Weights of a small transformer language model.
Size: 14 layers, width 320, MLP 1280 GELU.
Training: a variant of Adam for these matrices, 7482 steps.
MLP neurons of a small language model. Each row is named by its layer, matrix (down: output weights) and neuron, and shows model dimensions 176-271. Each number is 128 + 32 x the weight over its row's rms, rounded and kept within 0 to 255. Numbers have three digits each.
After each neuron's rows, "fires before" lists the tokens most often just after its 100 highest values on Wikipedia text that the model never trained on. A number after a token or word is its count.

L11.down865:120147145143131105063134117092138135106045173121136138112113141066111149120133167150044050158142164146146119192133141135128135152161105116094114134120125186174121210115133108077153186101095116137140088116142132173168151153142107133105137160168148135148100050137115147152159109091172117153
fires before: ";" 49, " |" 9, "a" 4

L4.down573:105117137104146115170164172103128111159072127110117188175129051108124159168181199081119140145129103147118063061118078144147174106181091188142118111130106097108093052133160122148106156116154102120122118172093103083136163135144115118144168136136130056106104090177072143217089085144102122152
fires before: "ped" 30, " Tour" 24, " with" 4, " to" 4

L4.down757:141153144127133073166105157133105129182144133102202135153102093174113115165187154054146064118143143133164125176111106150149067123126101137115112207124111177139151214214121095141089173147150128152119101131119090107147086153123120102152106165090117159145108036128127141144082108128091140139
fires before: "\n" 38, " " 21, " Qualification" 4

L2.down1095:142130121091076114105100085113166142088126131088142141128158122091079115144105119167112144141159101082168117130141076078160123094157121170103086127076082088109135121107198119108125134094103133164094099182106159143181163099117082113163118121149075083111158179135095090192127175067154100131
fires before: "\n" 53, "===" 6, "-" 4, " to" 4

L4.down1020:138132105132165140119113111111145095175126084110174158057151109105125142110154129109156097075167124108116133111141107143127078074153083118158105169097132118202087065114103180128086172109141174131155071164156091185117140163152098096144095153110099105092146121126133159117114072104118145104
fires before: "==" 26, "ped" 25, " and" 5, " was" 4

L11.down330:104138159031071117116109172117097116190160169089120080203049111199109120132128112097186081094147064118156117188103151160134113074158151147139110157160137115133132151118178117116094175183127115096145115115167142164153155130065165152147136123108126087131119165079126074169056126177069141132
fires before: " |" 41, "." 23, "-" 4, " place" 4

L4.down85:154045102112134177141178203151090105174111112130161173106113138105121126138168171097153156076103132143178144200116091135104126122146134148085120119132124166111113120096116156117128118133147127141134067088144105161126145177157097167160104131087137090101130102159177169158000101090255159143
fires before: "|" 47, "-" 20, "\n" 12, " " 5

L9.down919:138154121174092207153124085111116113146116070092068157084172132147150115151131080156147093146133095114197206154142160104139099182186172111116097101184138133149090096119099134149163134118135153159124127142143100212150108158167158125070119173087122060084092098160079090140107108071103147091
fires before: "," 22, "==" 17, " \"" 17, " and" 7, " ==" 6, " with" 4

L11.down717:102124103103127155083132169142121108126138104124136107104085135133146113115142122197102126138114122145109147132118101125086151133114072097146121139147160109132116115106108146144111137000126168136123110174137070149146122095140157112134100142091114078113103146123143095127199111146162095154
fires before: "ing" 22, "\n" 22, " of" 15, "s" 5, " the" 4, "ed" 4

L11.down782:126117101098172218082169121110159198123125122106102140156143137105132125129144088107133081137125128096119158166118107132160059141085083140138173149174101139110089146138084110130107143127156133150166088100154118118176122126106135153103103118086142151194138107135080112099172126139158135178
fires before: ":" 74, "\n" 4, " mi" 4

L4.down744:128169128083116151119134109157169189153145079125168151148149116092057120125176149101147136104192115166092137137132116096097148099122132145093083065133084142152134097146177104137163130160178148105149103163124096176119127157177109156120129132135169137122127142134134147159087070094078130164
fires before: "\n" 99

L8.down410:107085170057132058164182112084115096163172175105132112118128145059053099085186105134178106137167126143218159109181082073128129129118104118134132128128125119121091131114130115098102133062111174098170078163142105125159164072165092105145148117128143104112151101150149166157125130116194193140
fires before: "'" 70, "-" 6, "\n" 4

L5.down760:110112123158129139138106084139131159130121111154108161127138108123136177101157135121156124154161082142141132152132109166079148122137094180135129129146110135138113099125094108092132165159117127149113117156144107152119158123109136145123183100105133069105114116109122164176080110115165094084
fires before: "\n" 100

L8.down1130:177105159114075170107165105112092138118087190066163149121079123109135142171159104111075097170133125080199158150150130114089151094080156106179144069170142110139092073109117133142137109147138154091131136128102096150086170134127102153075077095100166178112140134070164078100174083145204128130
fires before: "." 74, " |" 10

L11.down817:144103118144147113117209156207156133118132168122117127171089129103141127185144117074127141136046122111137120095168140131131094168180103167140139174110167103158172174161113081127087142133144143163149099123103130152113207148143122117144162141194109142097145126127112147100088136102190117151
fires before: "s" 55

L4.down1187:153110148088104117175141093166150164100134100094099091201147165113145101122107111109121169111145127151231198175168079158095179147176120110168136095173112117109123130168052175070153137174146177163117055109109101150138112132161144148062061160161123131133124145140072113097118140094171173135
fires before: ")" 46, "." 13

L4.down11:130134146136089144103117178129154140122127114139129124166142092131086131127116131230175124085159116056139147145108085111158109132098152198183099098140168130127123077115110140151096142158106172080095105130156187070131105152114141163113089091144099079101163104175120075149083085123091122126
fires before: ":" 34, " as" 18, "\n" 4, "==" 4

L5.down1203:096151197074102104158171029129152186159151062142169111142142121065116202109126106136175142122122131166159119139112104065104137133107147182136054102136140148137108063129168120153133143160206140126121104218166060090102097081175051164128104123125113072092166160090092129143103153131147145075
fires before: ":" 27, "\n" 21, "-" 14, " |" 8, "==" 5

L4.down1265:126127128106127083200133092149088086107183138149147207133125134115131176151162122108110172152112129091166122092173143088101098079140104128086140126154093112150091146107161115138181128059140142125138113160114069108103119143177152141087099074113126157135065107090136133101095136100153109123
fires before: " |" 24, "\n" 21, "|" 11, "." 6, "s" 5, "---|---|---|---|" 5

L5.down265:178086141137199184079167174137131132124067084139118130079064104145077124148149100147146103114104143138120111173139125115135116166125106101103117136078106113084077088074109122079137113131112131141149114188125097082138173196156163147168068051147088135138142152091168170112089113105152141107
fires before: "|" 65, "\n" 11, "-" 8, "|---|---|" 8

L11.down1016:141119149132095141163138113088147115108152153109101045155081127155143129107111096141145133044088152113113140120111093106109144134153196114092084188127147177109151133129135135145108159117152063108146131166176160121112126109158101087153101125078183082107103142147067077119156132188148129142
fires before: " |" 35, "-" 8, " Goals" 5, "ed" 4, "–12" 4, "s" 4

L4.down300:156073172079129150124133093127134117136097144100146161184081110131159221117145139081123130134194136079110120097146153103158147128154134157123107083100197085120043129160137147165155111130144093096121120114163159078099114155140152116175193156111097107140108116178172112152122074163124063103
fires before: " to" 59, "," 9, " of" 6

L8.down435:057231152119096135119184079141142165157209166140105139160115127131148149123076078129170146135096121138152155121083106107216173148124133151124072173098170129079165139173123123130128115120151146113128123215089154108100116058097128117155114128139084108123199091162158145195104125136082114100
fires before: "\n" 59, "==" 5, "s" 5, " ==" 4

L4.down458:147115116099180130140138127159127166135088125142125111172119115134132125085135191139171201153116128160150094119110136148163139118196155099103187159145143069163121111198107079111180113130124151175132107109151080161133114151136122154079133173111165038164121113114149139123062080077155067071
fires before: "|" 35, "\n" 28, " the" 9

L2.down504:167134082125135104083134172093118148144077079128113113119096117065128108119137198104089169206101153218158100135119089169068107162177078142147143095095101158144156156057151150108172162054185103141157146138112111174135155101142166124094114098134160072130139095146114091139125072146229117142
fires before: " |" 52, "ª" 9, " –" 4, "," 4

L2.down404:142169115177161049128145115132179062146091079137116177097085167082122180122162150178106143093090122142159122100143124113124140167166111181116122153073118140114153092170086060109148091124142111112109067094166141133105129162084100227097127126107157087044189090129128092146180065155117135101
fires before: "s" 54, " as" 13

L4.down189:135156101202140164157169160129062112174137126149190168112091132124119139177197113100091065124125129099137197164123120122142143124149127152085138128162069162169183116157131100127152122107180096177134095098195117110127113144098078146185126109106137151145097073189126135127070096111114122139
fires before: "\n" 64, " " 4

L5.down563:119172111159146045086096120179140139158079131138165106112100079087149164143124127140105113147146040157160157175128136121121122158190106136184139098148124086125128180171172148089113093156166065177138083138160098102095138101122117193081089129130164129117145101132096129111124095125131110163
fires before: "s" 47, "t" 11, " not" 7, " the" 4

L9.down153:081140156115129101135169108122160160138113221107126119118135163118094097130142113151176090164133170113155146110103170061162135127088139130150160172136134135166147100146113166166154107000069171127141098172081095120128144135100093122162108130143122151135159126144149147138165062126170094143
fires before: "s" 33, "==" 15, "W" 5, "In" 5

L9.down1113:192119116122130140139137117107139106148159136141105177220095153173109066124105045093158191135146181126128199122150097148121104194179097144140133123158151128124110129096125131049066086187106127105091124061101100117110101165150084125129163129156124095097120169122134128110159101131140138194
fires before: " |" 41, ";" 15, "." 8, "\n" 6

L8.down871:129153157127133171097113149172148093167194104128147137058065114123115138159173148118110168107102091123125096111117163126101142180154116136133092097141177090136163114166094160093143092136168072062130094090149125109138098080144095169154217100109055089137123204128057102136213123106163169108
fires before: "s" 49, "t" 4, " Roll" 4

L9.down525:134131102114127133153160102163167097135215126155104199141135073136124029178185083101143100107199133146179130107130104092128120137126115141165168123105152086099068070135124137088048110121155085156175125081079163114102102137149137170051097123127154113123108119147125119099171138127163079165
fires before: " |" 32, ";" 10, "|" 9

L5.down191:165117117123144134131120134096101101200108140163125184085119113133114180159184130058158059100114141162120149169117081099157108100115114149133133117172083183122088137120132079075157180124165086176105073109150138161159085146201071151158062107152093136132105088124119131148081081122113081153
fires before: "\n" 34, " |" 19, " " 16, " 0" 10

L4.down643:130160092097103133140173129117138128170074138175126130127101113121169123114108122089182151097147170120093152167114188113165132125103164172059129129116153053171104119118094141171146103117156165105049117133101083088109154116128082152093114131159145118146146137124143103150119212145140190171
fires before: " |" 33, " %" 8, "|" 8, "C" 5, "F" 5

L9.down815:137138138142134181093143098041159104178143163145122103159105162136121119087197138166135109113129114093127057101176113086112111099138108136138117189151124098110115077110106179122144180136106048163134113115167096112146137109116119134154134146124166115148104155132153124159102046152110118090
fires before: " by" 45, " in" 11, ":" 9, " with" 4

L2.down973:126105113155125131152116100181128114122150101082109139170194110093144118157106128184183120130128156068115163184108130136145141104116137220109127168082064174102143116139104143131175153136131144133077119140153112128113119181162183059113138145141081092150113125158082143111050117122130165177
fires before: ":" 21, " /" 21, "\n" 6, " third" 4, " |" 4, " (" 4

L8.down788:133179197142134108136117117148053115134154139138080156117133117130098082152131088127145119151103098098088165096109204165133149162188122151105100080120108156112139151138104153109137086164113161039107152067130134165105110076080127090113163098148064163138124091089094127071066113170162125130
fires before: "s" 56

L11.down1277:142122162156185117112174126136145119099133180138106100152181068112174107138175187113089190132099181105122103127141104064164181155200115138138127113166117131159101105130136112126154170148147080137119178151118090138067110213102143165210155144131086107101074168125127126131109124107159113126
fires before: " in" 17, " 0;" 14, " 1;" 9, " with" 8, " 4" 5

L4.down557:154241167123104089107158106165100128102102132150128086120079144144142164111132116108096190173130148087123080093132148102126126178116133139138141109194118120151160163093157135088103146073137105130147103123132110149131094079157169114126094110151110141041179110174139150148105125128153166132
fires before: "---|---|---|---|" 40, "\n" 25, "==" 8, " life" 6

L4.down226:130170167109140180110110103157137113144124104141150181141165084100133195098137070161116155076133095141136168134161192076152064119150110152105121092099148136135051135146150144128125136113117075122128146156159152105121078068151119064116083148164120115138171165115141108170129105115196125123
fires before: "\n" 30, "," 15, "==" 14, "." 9, " ==" 7

L4.down997:079176145164104176092157066139080069110114123163152123097059124115129155079124143129143093115135120062132147116109134170161208151159112117177107146154101142101110075113131091070116160176128118109132108149140105134142126122193119155113119143085171125090076084143159162139028136151105116137
fires before: "\n" 53, "|" 42

L2.down1087:092143219185125144116163091145187130080085107153137181122077096093129159167123154191137194092122159170100178176100139141093149075131166193115172102139177094155116111147155129074116097114129094138109136148121118111132112113113184118171131174129095091129123148110132136097134137079115168143
fires before: "\n" 52, "s" 20, "---|---|---|---|" 16, " were" 4

L2.down1174:148122114141141164104198180137149162137089203106139117129128114139144048093095138148124146123141181057153136111154141113113131129141166170144108120131122111010119072154130138098173140071123083159082138097132060105098056137102046171133127117098182161149168136133160116129110094149092070132
fires before: " States" 31, " of" 10, "," 8, " Kingdom" 5, " in" 4, "Ra" 4

L11.down640:141115143148154068118111112151092148184109184078169143165051120093111100142113086131124109043070104102083095126083102127099107135117118170110101115088136164138145114120084135034104129100133132093163146180145134106178109107134177089145122136031106160193082102149120175118080097124160124071
fires before: " in" 44, "'" 7, " with" 5, " at" 4, " on" 4

L2.down251:134089138149146130083128066093122143109129140148149161157131121139090174080235111106089163098100099152160100115151108134188123190172148216123097139092163184111063154141110121139122120095128131087094142087085156119155158091148131085131143112121145110095161105124145156139000106134168082141
fires before: "\n" 31, "---|---|---|---|" 26, "|" 4, " " 4

L2.down185:111072152127080174122181136168117121126197137181110179115169204154072080147179204113146081164139081090149107154143085202142122162107094139095100117130153096161144069135097138140115115136136098107152139072129150150175133152161190145175137116122085132114105144112157069149126105158172095105
fires before: "s" 68

L8.down1121:133114139163129073084116139142114079096164109107109133123144077122151112149167116198084138123155149155145088110102120112142153114142109131167145098123165124165128098088101096113122146098098107131126077163123126139132121117109115183136148062160154099137165083136130121106158122099116124179
fires before: " |" 29, ";" 11, " 0" 8, " 7" 7, " NHL" 7

L5.down170:145092114094192132111161155143123128205092119149177155076121122132101157203177115107143130108097114152126127186128099110146073163157139134109139063169100174104112142109110082109159176092131120154164083158132095112168125170132079152181115084145108128156130124133099160091089097133068060182
fires before: "\n" 56, " " 15, " Goals" 4

L2.down716:135091098090117147056098126130167149124097111126171080132158091146073119112185144115145188103139091144149103149181145138151153119081122136109070150150131121128109114113114150133078174169150128132096082121156113109103124109143102151140118151126141055036111143089151093147062161125139141090
fires before: "-" 55, "\n" 12

L5.down1088:120190145098118077159131104090095077133183120137140118173173110128127093116108149160105157224070124113135140080168077113089151129150179136121142116159115096134131150133115139130100120095102169155134098076071092209087121152093124137163125125189167128119138146072129118062132091132154170159
fires before: " the" 44, " them" 4, " its" 4, "\n" 4

L5.down775:174141161161139072111098127139061133148074151130157205105077133116157110136150096080132116124099080127088073104092147120150134131178105121137100106134151095141213119084132112093099109133153125127153085119087109149104170139164140169098137098137159124079113121132155160148204099180160109143
fires before: "s" 74

L5.down678:139112108176109109159130086159106089200104104155132169132103110161105175171164121065094035101070097132150112171147145121175119155151142165117119088143099164160130164124145115118126162127149114192120074087170131156176160136123060138183127085138080111131113107155086164158078084132072070162
fires before: "\n" 35, " " 22, " |" 4

L4.down415:086109193106119078161091102192118100119115058148109155120159101144155127112095144126168146107113165043043117121146120157119187111124169110165086099136084096139115135126150107088125180112106126145144167105113119104184160149147120161085095114131118134160122132141107132123124117158142170154
fires before: "\n" 92

L4.down955:148162179105156089146086037098169147113073120148153159128161179092092162143119156115126126129092136073075161131113120097107113094076168133128134125145140149118078117125114076142081113131144170170113084157104069123066135185084134163150122096089092103114129127057172129150137128144134181047
fires before: " |" 31, "." 24, "\n" 9, "Following" 5, "," 4

L11.down163:179113107111125113138118126123100189096053110076103079147107109134116096089081132105126184139085124166166107134125154092108162123110101123127154134135065103132131141097160118148159143074134144118087095139155135111146153099149117130111165185097123136066129142145043082116171137122117095166
fires before: " |" 34, ":" 12, "," 12, " (" 6, "\n" 5

L2.down1076:145160121151104126153159115114150090107147149136128131184159090084168192114125117101140161131085071106139163107125114083199081140150181134134126108104110110079145109176152183153113142083064124156103131125089105117142080131133100121087138071163090110164164184119144127158083167200131107122
fires before: " as" 48, "," 11, "." 6, " with" 5, " in" 4

L11.down848:112124140105107110066133160150129159150106148121085087129131132063099139125125111143125133108122093158162132158107129074131153134132145096103098184157161081146083087138080110146109133113109076097117097133084141157108121136097111170178162127104111089106167190075136104157062093116181125126
fires before: " 0;" 21, " —" 18, " 4" 5, " 8" 5, " 3" 4

L2.down581:165110146145142105127125099137162156146139180126100152092068113132146096084150068130115186117105120179153060139162118120143100149198133123064135192134112188092130162151121144138153124146163181111121097127145116112106126148166087064121080084165069122110112152069060135153027085122134134110
fires before: "-" 34, "\n" 19, "|" 9, " 5" 4, " 120" 4

L11.down1275:117109168128101141124075133136135118125142114119101161127153155121146150125099129135120101136130121086109127158140163139132189159104169119132107112115126118159127120141156104122112142181087136120110109148108126125138128122135128099121124109138112142146143119112159162136026136117035135125
fires before: "\n" 98

L2.down363:094107156153114127167121116135128098128207153133150107148159126072134124130112089080121145075130152113129134100073146093164149164218113140108097103104114123105144124088149100149079165103154142129164107104138110123088144131162152154087107078144173183128099106168091129126123089188119142123
fires before: "\n" 33, "---|---|---|---|" 19, " to" 8, "," 5

L5.down1183:116164137088112223151117115145167109084154081114126117172148131085144106130092118111113133181100170090116176143099149080096127067087100177124130139129122154131153112113170159047173114170099099077134102119133128080123150107173169177116139168132138116131098114146135120098191186066180145120
fires before: " |" 65, "." 8, ";" 4

L4.down243:106190200140113154151166067180167157101137113126095129167099105131138145077118124120177156145137122096058151123138117179081132088141182151143096068150109132130118112114138169158142129121174121145161194150081140091162101078092115146150114110133107186098100148163144109077138095129164125153
fires before: "\n" 42, "---|---|---|---|" 19, " the" 5, " in" 4

L5.down920:117059178083073137215135128155135109126117129117099106098157102197151115101150113101135112154175125154199108113152159085171107158182090194168159147108184103140159179104106181165118116110177152092169125066135126080145118128100107107126165146095133117111136086136071058111134118146104163111
fires before: " States" 43, " Kingdom" 7, " to" 6, " a" 5, " of" 4

L4.down167:051153132086092123103142110134130054150146103113158098212244156133146170164106133188124122108138118062125169151153128148118167094116152144111089112142137145165116162145142153084106146155132123106141093123150152142147145135143128110112130119060121139179104153189139161122155151125206140095
fires before: "\n" 50, "-" 4

L5.down157:197068056163129127140116156114120173142153041116110114155116092092108154161128106104124141083099086112126126177153092129119144105141104138147078117122171103112087171167130157071084086136143076194138130135147115123162146125139148149171106099114077136114152118112144154204079067154150117073
fires before: "\n" 30, " —" 8, "==" 6, "|" 6, " " 5, "===" 4

L9.down992:125120203144147107178146148118128131105146156164117062096078135213148165147127095132136163074102121127121082084138128159156085134206082108133100160154116141069097159103122128104134173139180126086166132075100154067109184151078145111201128130126119149101095080160128126136181146139148136079
fires before: "-" 40, "\n" 11, " " 10, " |" 6

L9.down244:147101142104177151085114134166121060129154151153161097184137090136137138133126188114076099084106165108140150136126140113126168124085100054167105166124108122106145113148077111106136190107104143081107036127110077171106157193170160089153121135114108161134164132113085135162107128136128146035
fires before: "-" 32, " -" 24, " |" 10, " " 5, "\n" 5, " is" 4

L5.down847:122134164132066160131124099118128110171120086154143135140084151166115171105170142115136110094107092083153137204135148151154142152136139158121103133181108141098108168069129102141120152106106151159104087125130102111121131136125161133124088115142123091139077114102137161144011100171217095120
fires before: "\n" 96

L4.down249:119071161133118072128064123141151177144062106100136136138106112134189150109189108153175131089139068142132160149088164092084107102108118151144113143192146122117099086088073180123103125125204145150102050149155095103143119108179027154157160136052092100091142128112192133133140097132137119156
fires before: "\n" 31, "," 27, "s" 15

L4.down1226:054100090099081086123167117119169107126132129128105124138175105143153143107172152173188134131093114117087134169091146094180141134132151132122069113114128109172144100166149107195134136178114211136113133111134106119103137099171099161149041130091164096160184143136168069118176132128076114180
fires before: " |" 54

L2.down599:120153201171128116122112078133130101080153117063162162102150192139172139116113121092168138176112100125129159153104114101078186048111148156155114130140134134129152150114143100138167121166145134121144106146118121163145137124130144152153113152115154131153072116163142111137120118111150158204
fires before: "\n" 55, "---|---|---|---|" 18

L11.down335:149126177107132128133153139155134174098124096103080125185168092141171108125161095093109161153139124136168087102141047152115097202189073130085079166074109102118124126091143163166123121107135173144113144158137083163115170141052114079081114145136178132127042113123105164103095157073145171120
fires before: "s" 24, "order" 10, "-" 10, "uff" 6, " East" 5, " 120" 4

L9.down1172:127112208172102090115096117126167129155091145120150161107136163116141156121115078189127123108097072137134082157076126102105076096136165110145144130152127089098162167114087182090127094000153124155159099138157099110149090161140091116140104097191080137127105123158133096122141165121212136165
fires before: "|" 85, "\n" 6

L4.down927:134152139066120133143127099113123139108159149112043125110153106059104142086108106118117158169114192135165151123133178109094114134142119162160115097151126102096144151142050090104113184155085121189053099149129127142149097147176180128134137122140161138122125139102118198079147085141165158127
fires before: "\n" 44, "---|---|---|---|" 12, "-" 4, " the" 4

L4.down1275:150119118104119161075198136099091134138128062113191139136115123069120096109151173122143156128108135171130172145109139126168142098161136131133161108134176124076095143055108099099132095153122129106149121186063123106098125112149139149040101115091151085131116171209169107094203132094173139224
fires before: " |" 45, " 0" 18, "\n" 11, " 1" 8

L2.down837:125160175089119118153130115078141080110130127188164079139147104123155116082152126145138130069181119161083127126161108153141119147099138185116120127095105113093116127143155092144133166147116128089100054123075092110212101140121139147137108124111106194100137156138137127137157138167147204104
fires before: ":" 19, "\n" 14, "-" 11, " as" 10, "mi" 6, "=" 5

L2.down34:158145204136062120092149128143146157058147139101087113163117100102117119123119128107109103112165192105157146167088116143141127075113150164157152122139132104115192078102136057050101134179140145124129102183122071103113160139141103136136086162182193146169041140068186172101213103124121198139
fires before: "s" 82, " On" 4

L4.down388:109071145082190086148092063167150073132102105141160095203061159135147114074052132124122122130120149142108153115135123120193069146093103134112164163147166119100142093160128120113101136169113177172160131142134101112152146103120082143160115119091121078136084127090127130147146128154170124076
fires before: "\n" 73, "---|---|---|---|" 13, " in" 5

L5.down670:083153103104148137076113105093117071192131086089118160085100101140172128059137083172160113098129149162124145110136084086119143053093100138081107098127148098125069098083119117081130132100138124131094154150166114110108178124111166161168115077114120114177156159134118136138181110206175112122
fires before: " by" 22, " in" 21, " on" 6, " to" 5

L5.down969:164121137142152147131111134115136166116085125122131109137134134110119156114138111115153143122118131103137122136135105139098091099124129146131137144122129147106123167130133134137129151171137117135121144147143118092157166116140130138113124106117158122155120113111111144171156143132163161117
fires before: "\n" 100

L8.down522:159108129108122129108138110160152183110132103116141130133106182146120164168164111127127105093113150164177123098118086139104120145154154119143108145104100095121159137160122089125113153077162125123104102081101153125107136106082170170168132146115168140141111097108158168160180092139123167139
fires before: "s" 97

L2.down722:122090121104150140092116170146174140169112084056196052142129164167099153152175148100165172068090149156104121139105133141125107105154106120146063115182173095115100129123143174079107171187134075084174061121129079084096082100125149115118135117123133089113139120186196088099093152150118077193
fires before: "\n" 22, " " 12, " 2" 10, " 3" 8, " 1" 6

L11.down831:091116075125114193129123127120133126095073135153162165124121101099178172177118159179076148139146151120119146117152117113167087125074176130087129144186152143101100165136093144136143078098160117172141172128200074152166156083151163074091114137051114144193175150131127126117208152113147141127
fires before: "." 24, "\n" 21, "," 14, " as" 9, " in" 5

L4.down1130:176141068092093135143144132121132130131091102102150075143107073154157123079149156095124158119096150154164144102121081141129090129184118102118137137141162166125161128124116130098123158157141183172079071154139069108144153151155134133151084072094128193123128104126154133168069117122132184132
fires before: "\n" 39, " " 13

L2.down1231:115121106093158149074134113181117130147095104115182140145093159121132170130113082154116143085091142135115103133100085104173102065137083080095155100148199099119149122115066153077143113151123151128133122187085113127092124064137153173144113163150124093179148090141173191089193121096095109100
fires before: " in" 34, " to" 8, " on" 7, " by" 6, " as" 5, " at" 4

L11.down190:093137132063175157124163103101109108133052105137133064114158181093102137147097155153180088156062180172176142171102069149144079177111122104062108086074183126210118114136118071128112188176118150127138070145115194087099160111172095131112190173111106154162078098137135120103171143122165105142
fires before: ";" 89, " |" 8

L8.down116:129157142171118148061101120129085118139092180134134155101182045113108178175150164054135105087166143082115137143145094092122084151172112139067110111057140094205105118137105188123119154062097074100130213088136125097101112166113161102162163084090151144176086145155133147149134132139103072101
fires before: " to" 64, " for" 9, "," 4

L5.down488:058161117134196091108164105160162112082192140169178155090136168071131076110181152098079062086174147103132105127090105114127179081137121140143104103150148115154168102129136128126084126078112199147117114136141222135104166122118143179168138117069109171094096136142179140064186085130170139132
fires before: "\n" 50, " |" 5, "," 5, ":" 4, " was" 4

L4.down939:107118118127165098168094065192113138113132116170116156117103160145066169159065127085151136196187091119163074136124114085087092107107118142140081137140120149077104102170149128138071120127148186124096109117092081083163111095101093225148134120120110134164148111124096099115035160170099143065
fires before: " |" 51, ":" 10, "\n" 9, " –" 8

L8.down424:115110084173138102116111122098064099111142130120128147114165123130101065127157165111134101135090093142119129144154158177103100128147117246135069071175159106172151159120160112155161143132136139108106114079111152098116098140085122129138145117122143064123162055105191116132222096125137188102
fires before: "s" 72

L2.down1075:138107148142166176148200163129109130153115087110181134168082165116134163177128082153169150109072109188125146108125103114092142116185123082136114102154126167108061147146102169123124105159116093112123133120125099170097186125165116134116144117095113112146134124129170114146000113097221119105
fires before: "N" 21, " /" 19, " 5" 9, "W" 8, "\n" 8, " 120" 6

L5.down290:181108132151221134099143093201146163129088072151177146125079150139139112125140126116123177098168172095051095139108168140092097132076079140121106139093109150110074078111096109111128155149123144156117119086151110122146117083114132093098198143112101136123120107063166130135134154121139117075
fires before: " |" 35, "\n" 32, ")" 8, " (°" 4, ":" 4

L2.down822:133135139143169062131194158103137164110132178142137135130119134085098172134153087123112127150111154079137059158064131173137189150115122123118100125136118139159112106121070131151133175174128103157143164106105144090091133144137125099134177136184138086175134084159091128142155160083163090150
fires before: "\n" 22, " |" 14, "to" 12, "---|---|---|---|" 8, " -" 6, "al" 4

L4.down1041:135164120102154179138149132166121207105118073099111178139120136097053098092157115154175142050155133116122142113116103115111129115142111145102138110166044117120141098080152108155107069116073069154165075173087143151143160092164137139102127150132183099093133163155119073147103092145163122181
fires before: "\n" 46, "---|---|---|---|" 29

L2.down562:134089133109133160132176119106115115120109089195166136132096144125133184115113106130133148091103139134161156094111115072106127164201094095108097086123105144104051180116096177130166154157125093099121153116147091153126167112164103079119114102105090142128129154113162135127000118127182080152
fires before: "|" 35, "\n" 16, "-" 16, "N" 7, "|---|" 6, "|---|---|" 5

L5.down583:145142128075192136131128107067136116095068103174121138078075097119118151104136185138063156115113163151191182096146051061110108132125131130134105123133118147154155105100128094096078126140081099071167112156118119142139147099101084106135133138172142121143122069147117189129140115089197104108
fires before: " |" 61, ";" 13, "th" 6

L9.down933:084120157112145102098116076154124116155080096177117155103165117128180118109158160095142209140132121136116115146104126102114119106182154163135102105119133119151152136110147135157089121000150149099152148191171137101116084114121139117137128137107140145120097095094137132126141129140252117109
fires before: "|" 35, "order" 8, "DO" 5, "U" 5, "S" 4